Weights of a small GPT-style language model, trained from scratch on English Wikipedia.
Size: 21 layers, width 256, 2 heads of 128, MLP 1024 tanh GELU, vocabulary 775, 17M parameters.
Architecture: learned positions, biases.
Training: a variant of Muon for these matrices, 253M tokens, 7709 steps.
MLP neurons of a small language model. Each row is named by its layer, matrix (up: input weights; down: output weights) and neuron, and shows model dimensions 64-191. Each number is 128 + 32 x the weight over its row's rms, rounded and kept within 0 to 255. Numbers have three digits each.
Before each neuron's rows, "fires before" lists the tokens most often just after its 100 highest values on Wikipedia text that the model never trained on; "fires after" lists the tokens most often just before its 100 highest values on Wikipedia text that the model never trained on.

fires before: "tern", "ed", "es", "ing", "ot"
fires after: " f", "ec", "he", " e", "f", " E"
L5.up834:141133088182169118137150136088117153143103136093127131131126106172117111064159099116098142110127116134147103092099122136118145115144090108076158103196149159120188117129188155044116183137107061127139098123115112111113092129100130158086132127121102116172126176102142128169120095119130116150119107111173128085154102118147087133117104135182142138158127067067087138093146120094162141100142
L5.down834:171140058138153127156114170106118130195131143125138145092136105169109103122172155131131121075085033178130150137146098133161088118079083138140198075117040103092170135143156164106124154135166111117159178106148160160085142134106078164138172159086127099180152199129142163172112094152133116193022137133089119144095144147169120118137187129123080128117097053146169133077150178139140114098145

fires before: "|", "9"
fires after: " |", "|", "1", " "
L18.up746:140119081065117136064128163095122122117069079127083113140083182109126105136145117158186040133131158143161104133145149117156112159176174149112102122093145114072113140134081145087140144146097126131177179122122156128159084054181096137192126130086151135216138122126177114122141146139122163108079113139182100129140111133120116141155160119151166137138074109137065103105084179166166210149112
L18.down746:151094170129090134088123072115177128122115111114150186100131173128131142114175204134115172122136125127130148146146168168116135109076118153098085129159167186182100135141165161102084130149147139118091102103077154189109159174123134096109122076146076168108161203122076139151134150116170078205125106110118166147140186137129130102127181078150168161062104089124165155102177136192114085133093

fires before: "ed", " to", "es", "ure", "e", "ion"
fires after: "ec", " f", " pl", " w", "p"
L5.up286:098157085125139091117125132136153054130110164119074122146077111129144108131133080155172133130149086105185146078113083132122137159106167090079170131117121196186168091138156129088111187202134081138091116108096193117152149185130117079159122177150165082163165127152073172078134172120114138203129103118134145143121117171149135143150133198143121132094140186108130084152139096123077066128173
L5.down286:131157157064162098210106145144135164076113112145102148133136090072109115134126122122122105132103108178144166185161111124135128139174126157099085095102116108147195116123164151181100109164203122166116137119114159175120139138077091143126173071094129154141162126119163117153147095174130158153105139130150139152121173146123131121099118116164144151196107107124095131078120138081118072120085

fires before: "|"
fires after: " |", "|", "|---|---"
L18.up316:116148139164063151148126132100160068138122100143151078104092204132137163127098128148110096163104136138130124150131122159159133133169143149108110183140115135140176169093079082133120182116142063152046148140152194165135135114144110125150090113055130141142129139141168222148107102156133133167123097116119064104066088132136090090074104157138160123127143147120119138086102155139120111182108
L18.down316:116061142159106061168158101049159127117101128094141083112206160118116142133162159132103169127146149066142135157134114132165073126149109211164093075192142088189127171109116079065136176175105159125116092131100179131128198117160110086131128166158174109096134121122146128069116129122205129139128101102180183148099128207056138155107124067172154111138144077159135163148102097179130136159144

fires before: "i", "y", "io", "ies", "ents"
fires after: " St", " st", " L", "er", "ount", "st"
L6.up674:118072155142108182124157142103078090167105173073062150118159162138112156087109111100148153149126125157098138140110099164153110138116116118115168115080084161127115132120147123178131113154169105164148098081083173105050149151130111154169168129135167121156070077153129019135129093130125098121181165131147130101135157120154140059132146126130140090065113161155120158114100138149138124125098
L6.down674:120121113126163133111147067163174120168162131139129088159111086090104104119219121155145218139123135163108194121178101122135174116116084110104122175133151146140154184148138123146084085126114140101091116167158074139089106107161120112117119124130148083149120120163175130112117145135099055167142162130108131161124158105135131149101124103117131142158202062082123167171170079110122193125173

fires before: "2", "1", "ime"
fires after: " the", "ary", "ay", "ch", "-", "e"
L16.up567:148102081177112114180165125092173176104128134123093121096148103072075155179080184115137156121148129194124184114155083147144135131145154163107167089153125157096148122171130182144112204103085128166076135109135131080146044185172088177109131116090130099163147116085084091136099175144127135109141142110142105121083084137143150121118086115161122183136088144087098068179142125130103113144155
L16.down567:092074122099167086129138121118115093136137100085130141117135133119087121095180183101125132140081090075129129120155119134094190179134128129095119152133142126144170108103127155179162111118129125092146120183125116129128168137138119146118162162179141126117041087061134150109077134118184127157069165119127148126153145142156167177132126094113034091127147165162221134183135108083124132178154

fires before: "ue", "t", "her", " ", "i"
fires after: " Le", "u", " le", " an", " e", " dis"
L2.up762:149151178078128104152078097184134147168152100069161184125151141093099179077107154110155162126128165110138119146119156125092113137133113081157077079179122135080152123132143191169153143110161133084081119163124076138190145162097135081130143146143149044121093163142168144073108087085135122153140116164114102104116068167134133091114183163097155134110103137160139073145153153129119143168183
L2.down762:101153103121152123106196071131112154117109146135135106166123141164112125172144127111151132160168177140138145108109103110119167142124090116065145177121128128140106126114118150136104156099124048140172094104110126121144154081172106073116097144179114191145173153115127124131147166128075104060183137146124142098137181088177129218136096086162113152170122117123154095134164115120100134122079

fires before: "8", "1", "6", "7", "5", "2"
fires after: "1", "2", ",", "5", "–"
L2.up565:146101128099112098138115133127112082096082060153143102098098120122133104124152105096107174170114155107143146144171152176103105175141152099102166165148153123156132135138141152162116103142101128159131112078164129115072133178068139113138132065129105166103149106078149207129057171138115099114133145206096129098206196092101101087103061148185170160223151093130122138077117086156152154121150
L2.down565:190080152126109096132094092112120075122152069188142147157156104102135144079122101107113075160115086160087124107163156093048127136176160145137164176105157108119166085098136154164159107153102108073112114089127114124149135169133167186161103099158057093097119103148158151154080159116117076117139194111063120134158151151173135095159034125145093085112147096101128134099138144160145206141110

fires before: "el", "em", "y", "er", "ic", "ib"
fires after: " de", "os", " p", "y", " B", " Z"
L2.up867:114103146162106179126126126143124173167113141127079102116131119085144166140125186101129122138172068127116075146103127136160154086205171107202141138059094156128103090149140102167105166107115127184149057135158097087077149070073144125150122151158118125152117074103099141161151171139129139173143143089092101071168220148070148143149182119105165082140117128151139106059111080157112139137148
L2.down867:167122138110057107184192088163139133172109112164169144132140153174097130180108066129206134125141182120097148131084152099139126092104107162098195121130048172137182110113074149172085164093124134099110133118160110124143163102118098153093178142106186139157105142135034081109124103076085178121089129131110149148152137097147190115128163073058148144150169178147130078155151071051133135138126

fires before: "5", "8", "0", "ect", "7", "4"
fires after: "1", "ch"
L2.up496:143136113125098164049219148045124114113134101078107126108193129163102105147147119140150126150125128085132148117063125093139138134116134125182099165122136097172132167091134162118137127116122058099160120140127112137085116091123095143104099122140106180114116097128144170112162136096096104151134116142132128107199117131062165139119078179078171088192136136119139158160168058167153128113116
L2.down496:087070139113056145062151146036152094078130107131121141138147072181079132167148082138094158100085107151131188124145108106169099120120137137213089151143169117127100089111154116129149168160115135129129161140145133128142133058138140112091142155141090130118115168177126111070117111135135173147093145104114096142110102138099146112126151203148191172151153120169124115223097079131114112151130

fires before: "5", "6", "7", "4", "8"
fires after: "2", "1", "H"
L2.up544:134141121152129163131101151124108062155087140112112106100124070099121093159165153165143097176143166112126138187096152123157051122095126109145073244113172131071103114155157120100104109137166048142109144093142121066141126143084169074133132100104085166115092145138102161110141187081072154113062135114138108098120170142140116149194153167143126094134145168142114192145163106120121088071075
L2.down544:101092117092138064126123156099122172101186138177084133106120106134117101144029113085114066106117125153124140079172132161103139101164134153165178095100163126154108134114124147076128118095183093133140148213173098093087128112157107165099081176113079141131172078189159133127134167123097118122106196116134130157181124110110110076101198156172147100118115093114086120108140083182087145158170

fires before: "op", "ed", "ition", "it", "id", "s"
fires after: "v", " pro", " p", "ro", " ad", " in"
L11.up848:129204146077175118134091151165102139091137121162079096141187132133165162112130133175094151149080079174114098125153142075138143116177174109079141055080148200127168111183118132097181087204146170086161128144137150068175101078090040122152174184099139065119099129147158116122109079142160165124144108156132158092109171165130126140140179095098130094179156079112157109132110140130107134121185
L11.down848:102149180218168088149134133157225099119147154141128122178108130140129137116173125147163131096077127082147128139162097146143135154114169087171130089148130188166114145108115163145086175105103144159058090147128161097158128131156162094187088173117135152092148156152096115186067086133160108116127164114137140126156113154119154167077136145116168127078072131086153154193070148138104096118191

fires before: "ge", "ent", "y", "th", "og", "ia"
fires after: "ol", "ur", " L", "on", "ron"
L2.up854:138118137170114137132104130082088112123087122170152107145161156114118110198085054174155174190115142158116146133068105131124144192074096100137175110074122139126162101095176180151091148144123129141160097152117128063137138151108122110118159102070089038143065126132124128148098160104132085138132123108105118202121063132132132094130093214212123134132110176125124074145124137129148127153103
L2.down854:112094088133111104101146130154146168064171139100102108152121112136084104105151097135084159145119130106140162154086119149162111146101108137141180165176182068101128156119109138175180111082107084122079096156093145075142118124166067134138135119150139173138116147169126133125088128107057147117126131148185091161137098082079139120159134139140173116056112127097153146108157135144093150102063

fires before: "id", "st", "f", "m", "l", "le"
fires after: " s", " al", " S", " pro"
L6.up152:155158092098165197131137113108113116157070123120158116155129130119078173108169086153142176091170112084086148090156152129119147145159083095068105069092130168155157131186114141160109080064086054150158174140108090131097103136148143085066129190171182096160122197163127109169154063154151119118134075101149116076160129119156073143104143118113144095151087128147100189100131158142155156132082
L6.down152:125139122177118170130113068134130142150122146127145144137160159170120159107108187221118121108225117087152135111077157124069169146107129137122112126084123135089112130095120179131147073104093121162136060120117100113080114137080121094106138131191070076138106136122194117112104163089123080104161101102042108116140090131136099043167106135143110161120096120148148087140099168195155132085176

fires before: "er", "um", "ent", "ed", "es", "t"
fires after: " w", " al", "res", "w", "2", "d"
L6.up431:169150136173148118164152138140139128103101070149057161166107101150096189174168090104047121150133218161103132085090123104088141199101148090119128105143115110100111081173121138148175167157117115160090109100126100159076155106110127107129180132146146165145049140095140121148073108115123135171127148156109124099149128115122164113133149104118143077125194105168061174099142073151168079138157
L6.down431:091130135155158164152132136071109138140098135096124100134140171138142113112105071157137130063136074086164183141103169157112105063095136147128102173118162147233125131163136149180132076045108146083179089164121130138142128107127171119162084132142134162056188133151116108131180137118157119092140150115110100128122124165106090093179093093120109130095081156174173090103120111149064136185096

fires before: "ad", "ia", "al", "ar", "o", "ow"
fires after: " S", " s", "if", "ic", "as", "x"
L4.up915:127162127107093127074161134170144110138148136135156093178133203111149147121143103145162147128146148167128152129136062162184058171121165062111171051167169163076195167106140142167142122163115075183174172114083117103111148193120143168095179127056080126133128129168130147140132109182123116081156084118127073101132165132148105116123152105136166102166164131161101101075124103097175183145138
L4.down915:137073151074113142136095193121061184124119139148126164164146114103131102081153139146145133107103176157149086175171083140112134123122137138155135123145080111081111124137133133158102139118099152137126187088148086124168121115110089112098082176095114180144103157106167167116131127193171105149147144177121119166181109122113124164080126216054123126128133114133111150157136119159137079081157

fires before: "ition", "ul", "s", "it", "er", "t"
fires after: " p", " P", " comp"
L2.up748:107130084111109123126111120106076068144130047094058154085184117177128201103140141146137136165126132196126105151144124095162130179113069112164171145171114146117149149123142105159091162136100104094120134121090107115161103128093151094187067157139160100161069056105128085160138104104091120179133147135163127136122107089116147180136134106100137167177146112144150105156121141146113123108164
L2.down748:106155143128144155146140115109100114118100112126156091183111133132141136137172131171058148113132126125130109121136134127185076147093084129117080219140112153169170117146129170142097062156068115065157096170129180101176084131058111105124135157088095071089145110103086131173123052184080179193176117123127192125095178193103133158118189118123148162110129111166129138159175144160057080140181

fires before: "ing", "ed", "er", "ft", "is", "y"
fires after: "in", "en", " S", "un", "c", " s"
L2.up809:120059100073104193156210106123117119080136114129117096135152219119076146135154124139122132062183124125101057103155162150101093168164142123145122092162094104165082072126120157147125129117131100081099182149152130127134134117130148132055109129093146114154110094142093180151085109095122172117141147170099097087194152093130107125080102116123126127130126108176144163106165139106123147103102
L2.down809:110119177087078159144167144176086135060153104135028166113154167123122133124123153170131107169137103064174132135092194133131089139079122077105096163143151141117125193107083127102116125078162054140111078084169161138149110118120139146130129119103086112142056130206097147122164205155140146101084165115122122121117138147131216122099152122126120143102089080076108124154114105129149119095151

fires before: "0", "5", "6", "8", "1"
fires after: "2", "1"
L2.up390:131145125160122138086106095181083097052160132075155154133103092122109073115125115176142159097153133128122102148144126126089125142106090117161154099087097087143118134103117066135105127117101145117171129079161103072120118111069148112186107052153154126183107091093067173122124168080119120137102177150148076130104188175153101150091128137201151039147146141098161099139174053047144127163174
L2.down390:183089110081142096160200080123110094120133132202157137171114133128157089157162120065150119110105113104120117115152119124099132136069105135132168165125141122102131082191160150170118164113150147084172126184139138167137100131084112145097154133144113136062129187126117165178077097162120134153120176096116099133166147146100149126175053144185117103064136113097182172162107135182169121135143

fires before: "ap", " to", "ough", "ly"
fires after: "og", " th", "ord", "g", "ay"
L11.up646:099117157129160170088091163132107130114134100102069137115148108157132146156168122142126118087112074123147120116169079109147117135147107082167186110142070102171165107170140106143138048055089159142109122120131109121115132153143090082154141155096116156127107121162065189139123119151132114145126115124172155071180156126154149109081138126114147166123070092164161089118152139110153152153097
L11.down646:155119172156138076095122090156138126122099113178128140125122144133164109148187139132136164126103121081144082129066047142104129185110121115123058173064132107167143149144143098128136104125179137115117130129129148151116129154142129085156125125108153139111185123108114080153144157142135072185145150124155130130134122111162112158098158136109117125125122131133119205085115067141066212161154

fires before: "es", "im", "ip", "y", "i", "ing"
fires after: "ap", " m", " P", " sp", " "
L2.up956:152130100146094102110135089134113048174128123170172136149168157161190130162090157137155084183130086199092083064177134121113081136116104121171118137115108208106158120118077132127156113089069096204169079081148150093128155166106203081106110141082135170088136120129140184131115114141146098118128128116110138094176146076104105173173119089133046132109122128156130121118086051088186111118125
L2.down956:137087142113140153127114121135106117164144139132139138132124120091121112099117140135120087124090102089114086152122133064106121091115130157139150161165170172176102079176113115153166091121129124138151150163120121148155057086113087133168100149164092142170095160134109095108101150122160121190170151134156162061177138152164152080162095115124120118120181080105108129149112060147118128157137

fires before: "|---|---", "|", "ound"
fires after: " |", "|---|---", "\n"
L16.up173:111131132111132106132084174132206130077142130184136119107122155151137097179116114193102141072097101166168159169107098132229150086090118105128125106098119138137099147142166130072092148121111119145139144123090167145116124096131091132189169097139156147148099180093187061129098099143160186109167116144138143146101138102097096115093103127118247160094134144120174134091163143141158113151113
L16.down173:163135158135124075141145122119079153140111165107123122135163131138106163128111146122128068119161163164106081142155134088093097137076190157108068153080097076109173097152148120086161105133108092178117162128130129165143148099193099154203117171103108138064140126155121148137143091133131116107163158120192138064107132164121174128124181089157143114100128151163136155153065130105112107143130

fires before: "ed", "s", "ition", " for", "it", "ing"
fires after: " p", " A", " a", "uc", " f"
L5.up376:130116160119109143137100106134119109144105142160153122133125074192139103147092096176159132222097129157085123165020109101183146154129111082077147125128078173131096151117131100236116129120125174090155140102103180127149160115117097100123103171090133115134117140136124096128139086104151131161150123136134087078125170133120117133126180105127157115169082117077169127086129134114151180144154
L5.down376:100125186060152163162144124168156117107116152179064108166190114100122144066066148114132123071073145163090161085162129083081145138102165138185152114187154025123148080134114160137142118187110113133093142129129191114145108131106155102125135142083080112071147119123120101131181075148164113134147023071145179114163113077122122097122092147080139111080123162079073136175156120125135143134140

fires before: "ist", " as", "ar", "ap", "ish", "is"
fires after: " K", " Ch", " serv", "g", " The", " the"
L2.up107:169123113136112123121135125099081127091161153127114104101116103132138125119124139143137102130159149137127169099163130119132130118220122170148139111161170143122103166109168140126135091127110162097126160060129137117140142146139137044111114136170168151091185155075108087152052134084110084185121105104156149083215125170126157136124119102117201030165079194102136090175132201120104154130179
L2.down107:164154154160082120099162158123094163069152158127184059135116114125132162171115119152185137164133135101096116116163163079091149148058084182164120117135065105145155131125116168155109155119139097164114161103148130132126068131180121083186130152119125101112154115122152129112136177167114101097150214086103149145136122144150177103164125153115101080160134152117103192120152120097118068146110

fires before: "i", "son", "ce", "ation", "c", "k"
fires after: " Jo", " J", " W", " F", "ab"
L6.up897:173152121135141124124182144109144143159084127155133151122141198147110180148110151128181102179104076155120149176193106119062206159167105140113190113141120164077199107169146171106080073142135114045138112138167071073098101068152134107117137099083160117129133086123131154093140113173163144164142117154108150131201209165101122161149165156177109112139085127110159148137079086137119136080165
L6.down897:169123173120097137163154103138087141131116121136150152104149197087141112137176123084125097100094136162142135178118088053095169186112102145139120107113151173182197134128128130183086056134162134092074105096128110180098143107101129144164143226128151106113086101154185140086122165075068183187096170128098110157147145112141122110144120100130116144116158105164088063142111124101145105117119

fires before: "\n", "\n\n", "ol", "ir"
fires after: "|---", " ch", "|---|---", " Ch", "$"
L5.up743:171113135033176083087099114171149122123117106075107091153107067116166200141114121145101136135091114148157153108138206145210128098102100131136148141192073132134118142103132080130136174128137153074094138177103111171129128117116077146137174114145133177134137118075046165171121140187112130135145122155115100118086096139136097129195167140072158092153076148161110147115149130168127088176142
L5.down743:143157172139123130114116098119155135136118165162115180126092097141148174090196138157159106127120122144151127075119166095077108133141057064189067116162177169192115128104110131073079117137145153062132123161100159139117138131147158159131123101176111108113086105097114159059126092122138065142112133101123103136152113115148142127167158171134137136109126122131123087169140118169116132157133

fires before: "b", "ational", "t", "ted", "qu", "al"
fires after: " In", " in", " cont", " app", "c"
L5.up930:101103054105186138122083105108149106101144102130146106159113150115152190145205135138183073107120148069128114131125095153155088162107095138116164101181107113155122125101156173110105143105091114089134098106060138058095127137142102120127160111122118091163138114105148115121123141162224081226144170133110143153087197131128115169113099103048101099150126137145105154161138175118150148110141
L5.down930:106125165086137069197118097119142155105130108137122086118142120125151171123155141186153124137129090095087162053115093171048113094141115111110147149170082112164103128138103151151158104068097162141102052090124119190101093136146137088107091224077087130084155085185160154106111157137130151162100103128102148089041202107132123127161071150120115187146065081105155149183081163114116133168125

fires before: "ut", "ial", "og", "ory", "t", "ar"
fires after: "st", " l", "or", " r", " in", "hn"
L4.up194:133054126136092160079147128166152143208133104068133041093099220123092114162135071132155163093116131148121141098122118098123131131110145094104148173107130155108116121229144085174109077193111169152081162134160117104128074088154088118159096152166085151153132102116131129163131146122067137124124100107109128131105194126103140154135073114150155115108087101106128161169168180123108098099133
L4.down194:159145103099141171096139129126129209130118136131157114189157148181117149171132085117122136118091094092130185127099067139144050156103121073142123144135153140072096143186142109132129082177107132146134106158117119028133079164152103159114156122112102168143177053151096146169101130136127179143152129123085150169149172123141205087120123075141190114121087054133080102165168167083093083113110

fires before: "ge", "y", "ment", "b", "ic", "ag"
fires after: "ol", "on", " E", " S", " e", "i"
L2.up945:112145123157107149183130089119085110152041127176121137163110130130159171152179077146086151159140185138171084159112119092149193120143143054128195110176186071066163169159198162087145148125110132146113078141106112103087138155114066135098133149081109108146101105182119131127154148140124099131112102100110166130115098106125153087135113130160086093138128080104126060204142099070144195113119
L2.down945:119131155097118141173088066109163095141111100140110032107129058175116205149169150070144115191132121129125114109144159170045092114112112138168121146054146173139102176097095138121129100131170111132143152127103122132169109102060067098139147136116161128085152155143156147114067115152117106102183051132169102146176169157142119127205101147032119191092167176162157148125149141122130162144138

fires before: "s", "k", "ine", "ce", "g", "c"
fires after: " t", " F", " R", " T", " m"
L6.up936:171137169148113107161168137136118087158123116083137145051198140097097096198101166146095143140141078213111067126094151129131111118135185145204158147157114135150153147120147137157132135086120103100093160144133127096104165100130110071152135114168141144102150140120099197170106124098092097201122107145180103185110143122132181144160144139124177100089101135106170101145109040133121092123096
L6.down936:126151105118096111144128112135049130165084187104106102119184165122089112163172122109104133119139121205133119138117113134098156140154180190161165171122090155186121117099144083152118079146108171138078124092162137123106112073108115128134060125147123173111137139136153092129157112139119087170112121138136066144127186100094176102141094149105125078165089131113183159144075133115107108101098

fires before: "\n", "\n\n"
fires after: "ory", "|---", "s", "er", "hy", "|---|---"
L2.up259:152144135170149144090130100138134170027130136117059099118106135094064173137205135133120202178135148149120141028114095152159132177125089093155148112166138139118109119137145150137133070113129141103139138154147135145194122085151080130115100176117101136138111158101093145060095118144135138074135138168127163113076107178138146154144124089143153064176138111153157125138104121106155149152191
L2.down259:148143147067112101071105176206200214141133150158074149149096142109118119156107134102085100170132126145101121094088133149100091121142107151171146141147116205142126103145160068106101093165102096189166100137047137171167107073103129135090108092102157117090140137127105145116153154141226139128164181160131116186123182114128126059142159170069218133122141060167104095117188159062132137191145

fires before: "ity", "f", "a", "ip", "ing"
fires after: " Un", "av", "s", "un"
L2.up728:107095142119119123146121104140089033120156131165122050102096162110122119117163106145142090098126164104144158128163130164175214179135068142152160123124135141151125104165140154091124175061123063115143114117187138123157050099100156098168119130098183172105109150091158123118109151125138109096084136156079100134149044115115044158107125087108132147084126091154165080092119110126145099118161
L2.down728:133115112163088112158165086109146154124111112148158095106125175122156121115088139120138189161165167162101187114140095127119108137140127158045139134132118138090100084129147049131133107107087126156167164067082085096156174101072146140096087114093044128172074146145089127162140066127086103151122127127166146161156163131161081118190096084150125128171123149070090140133174088121127168197066

fires before: "i", "ent", "io", "ge", "0", "1"
fires after: "2", " St", " st", "res", "re", "ol"
L8.up973:157119151144133141189149033155167123168161181109073078161119083145114112110149111102162206184119113145096104108138138153104111141136096121056113141098070048131092131154153151108110097116165148170131146149117096145118091147116164114172135130161140126113137112112105150131123119130166092172130053134117180116176086112105156107105049129157089141143116158132109164106172122129093148194092
L8.down973:081107148177098167192178076143138151159123079115138206139086125136147165148123125162177160104086141127125170116137119126135108148053150168151118135159133133167082151134142120124070069099116132060099082176171113135124097140100101178154122138113078114148133101113121146114109157122104137157137152148069110149169141127080167212095130109125138132123121174148173218155165186135122132056079

fires before: "inal", "en", "an", "oun", "in"
fires after: " or", " o", " an", " W", "r"
L5.up643:105116105103185136110099159148162162144098085147111189111091086107102126174163142150113185059103145103108154132116142094131117118102140136142110169150157189164144146210104115092149095047140141168140144066131114111140116080162118089176136129140225143178147084108118121116071146134133128172093135114066177096141135110101136134093098096099095137197158147061141127141078095097077116095102
L5.down643:084142180094150148131169120102133100122153097106127149115104149110129098173125178171174171151109050124176154179104092085162110112028136145122195139092142174172133149158128134138128142143164183105032128113154090126123156139132169163143125146094148083121110144097128117083171098086097096170159135158067134164131144167076121123150138124109160135096163126141125127077089100065159146093153

fires before: "1", "2", " "
fires after: ",", "ember", "ary", "ch", " "
L16.up975:175141173105084122133125124152114118092163086133090135193145179079091138195120148013170155102153130107133136117146107147169145111139099153156153103138101135145170152137085097155099122172181063135139123144098131124121068176092159237132119122114144085117110162114109108161119134165097117119153161114158131145078053151127134106083091141132032151097128182082078144118131167103087136181168
L16.down975:113140107136140130153194121142162188109147166170176124164175130094184132095081140133151096149126120108182118188136147143112125108107097104151147121126063085123178134134109154125095168088125147138123165133120086057197172126139169108085157104059122122074103209081055121079136128110090135107124157159103125128086126121095152130119096060094065172151122141098127140149207139121129117080073

fires before: "5", "2", "8", "9", "3", "1"
fires after: "2", "1"
L18.up699:126175111116087156146140098131135158117137071075120138110055157094145203116075122039151138140119138109168112184134124082065106136128157133065132164145115084062125061175132098109160099068186192088137188128105083156118116099126101141157139151158126168130123137159159146110097174148139142159166110118148097070142133112134121123100118094160181181167169120126116124148090143078127100129115
L18.down699:051118212110117138114114058183151102138132164130184127057162108178176130114126069113134133229153115154149162156126143118090168162150116106170102145122167176133177113078129155158096156158139100119132146083152149081106169160124137104130132151147157105083135090122150173097116110197058130158099151095102123159113077147182097137130109148150185120105128040170090142088099100169103113167088

fires before: "r", "og", "en", "v", "ar", "t"
fires after: "ch", "et", "i", "hn", "e", "ron"
L2.up571:141137130138096133063096139118170141148162120077123097117102156085164192113143139139161193125137131137129119092153106090114114134111079112119099188158114159124122187119096120125153111144119152143130157143130168074152116162149152115189101134133147135132142086099092172120134184156119119087158079072150137073140155110157074122102107115141125154104108107133167140132162092124130131139128
L2.down571:166154140125150145053141088118208143124197095193118080105094096129144111079175182103129125135105118154154096063097151120097153103056114107164140156127155135140113191133073141172159118139096146145109135159178079073118150175076147129156132101103105147171098108095153162141086144171020147104141132123085107151136146101119166108143114159133192112078093110120096164146120123123090161111149

fires before: "inal", "al", "in", "l", "fer", "id"
fires after: " or", "ran", "en", " o", "ult", "iv"
L2.up584:083121138156160092141168096167134130132119082088154146123144122079123150151132190158116162086107114104163165124140148079176067064126151107151075183076164153146193124147135141118143110102193101058172103093136145108117120142143177141121104167181155140108102149100082140121175127115080130140059140091115104081123128134113101137102142111127097147155126102128191124129106177096100142161080
L2.down584:105136120149163142164149062133110190116162112092164095105156097155160133119146083145102150045102100154136159173115110099152103139131134151099113138166149148159119213128091130162149143175107128092051174150085138206088135082121093056153129139143170133143094181149099114187121125132128155138189088105144160133137108138063097086151096129148201115145165087119137165159116106094118175118110

fires before: "er", "ic", "t", "ing", "ed", "ice"
fires after: " w", "w", " f", " p", "gan", " M"
L11.up694:190123069153110124120135021129159097067095128110072188175048120126156128123165090081146145081150128126153108144125126113052129120099157127100116154154147131083134092128115121035101114180168148154159169119174128083096228065102157118116064106122158126115165164102127198094081122160125128175179170115204146146163136158147158128113169087168167138193172143157155173170142119114122133130137
L11.down694:151120097146155131125109118109063164111112109088067155162123109059119182097105117082156204163181086101102113138130151150149159103072129171153143142122102138081119125107090078130173047139142093214118118107202141098103112076089063149127062120124147139118131118134102128191142100181132159093178166104081156148165148194079168146182115070082101166057151115168102117151171111152166109145135

fires before: "on", "un", "it", "and", "ect", "ons"
fires after: " Com", " res", " o", "om", " b"
L5.up920:056093121154132142127135133149183103113122146149112163118129080147131134115157111123069148123099184180107155197127134122089130105179150094139145123123103083088101124129138086167128186050151118177079089155146173106155100118141150135134083113114116146162155155045138091109138149179154032130157118081136073101112084174104173166136037087112141111108121152108124135118180140141204164163138
L5.down920:079106153118119132130122106158139096106101165179130120083134122120148157149142153156133090159123126127099143138097153160089139166098118063095190127117128116085039092125215120140174173126178141135119120174143185039149198146130104123175091100136115136181096155153116093059133173049143154141082099117058122138146124177125144190092080134083148117119137086085135151138120129144128088162095